From a checkpoint of a small transformer trained on Wikipedia: learned positions, biases.
MLP neurons of a small language model. Each row is named by its layer, matrix (down: output weights) and neuron, and shows model dimensions 0-159. Each number is 500 + 40 x the weight over its row's rms, rounded and kept within 0 to 999. Numbers have three digits each.
After each neuron's rows, "raises" lists the tokens whose logits its output raises most directly, leaving later layers aside.

L4.down135:459488485494551503507490549459494486525520467454526444551531494478536502419563510478575558489582502523413619501518554494525462524473493472480512535480557475469492552474491490474490527474542522461504519448528449517550522519478489464493524511429506492453479559490526445434521463519529503533424475438496431430544442523490605439456410555454516522540540450450498470448577504486499508533458502475533521510492469498437481593571518525484570466557539491493545442502458487557485517534487519
raises: "ing", "er", "es", "ers", "out"

L6.down436:520486509513508491472467532525535512537476505545527477507469460514496574465537547480464562467492527560569456495549456465512512448485525525446532444438486511510484498487524469489551523446440495452452557509456462483471532586484457455486519523468439463470489472563565511443580476519574583446498512544449433527497488530561530599377519469552533502541529538464491503499432471520477509454497495489455523492497483496481450534463487499544464539584521509427507521446462458562549504414449563
raises: "-", "\n", "\n\n", "|", "\""

L6.down4:483434473542484447490470560515492522481446547575441515544566556492534503457430531507590471557514408532529534500461479514542507505445467495494466545431502480536563504463539511497454510469536445562499465446476506467536485529477491507477508537503528489547540388497529490461544505493503454485497376509526445468499478511501474500515510490535489512501538413570491561394561560512495526564460498491510422530576537534495468541535468510485479519504443516455455514457475492574440511459524550
raises: "uring", "ures", "iful", "ured", "ility"

L6.down450:423429535478496524410423520528533538456479496480540578567520476569472513491471469438449529510473528497451510506495541506498481450562536484577539526445447523533478567504493473469571523490537522459513517533498594500532450474536561486461523457475549433477442478530544476508577483490463573560526476485539455495471500484516551533449475537409532568493523530476509486479446537569540459530517475491492501455511455479565525509494545481453459501446611553488431494486452541452511486470528492
raises: "0", " 5", " 1", " 3", " 2"

L3.down600:494501484508503494567418564515485513416480486462516481550593515566493516508467537447532497582505471493462449530488551560481531480472518538472539490467537489522519502479605448486427524471436430406524498522437518539526459518447502504462471593522481532497503463514501412438538524483497375512522506547515531509499449520538493515502521586459520470466491490483522454530487514480524480514519536441413543538490489532508534486457493440459531522491579413464516439500469479555489531466504555
raises: "iring", "ire", "ires", "int", "uses"

L6.down30:522456532553493546484478551556437499476475432555511482457417527546511550511535613541466446482545487517511481512591459500442479522559436566521509497465457501469506455549465529426507531471523504490501457413570506539468452487515463530559556564489444481468455509534515514541541474540476522501512524447469461500502551536522382534469519499397501472555532498512453508484493513538486527477506452442454520554446448565500446581530508509493465497525503504512523431423481480495504497482520440
raises: "'", "-", "’", "–", "\n"

L6.down100:500573448463515456485414582532427513543501613433553521530572515443490494472495517478477506505451484465454531477511534501584451486506493521487462436472524524596539514492533479549451492493489472481484513529490447526509476403500533496517558463508490499425472518478473524541508468462506526590562490495534426471468537541462446495460456527455499505495524530494533495525531464465470552425453602532462453508466545486478488528563454509443519485580500591505528492540519425529498516498497448
raises: " he", " it", " she", "This", " It"

L6.down312:487480489472449580445444464532488506544545475472489529569514533582494536559485563484484438522434577559522478471489563483478570465542495475482493497470495484430457552521503542465482484376477433498506444424461516492445484459509476531514476457541526490522507494559551492503491548443500512546521521502479531497554568478513492460524432510470478491527499557544436426532532492496456497555528506417437562481479429500531448421524535518529547510480483508481453540524547518583499478487471586
raises: " 2022", " 2026", " 2013", " 2012", " 2024"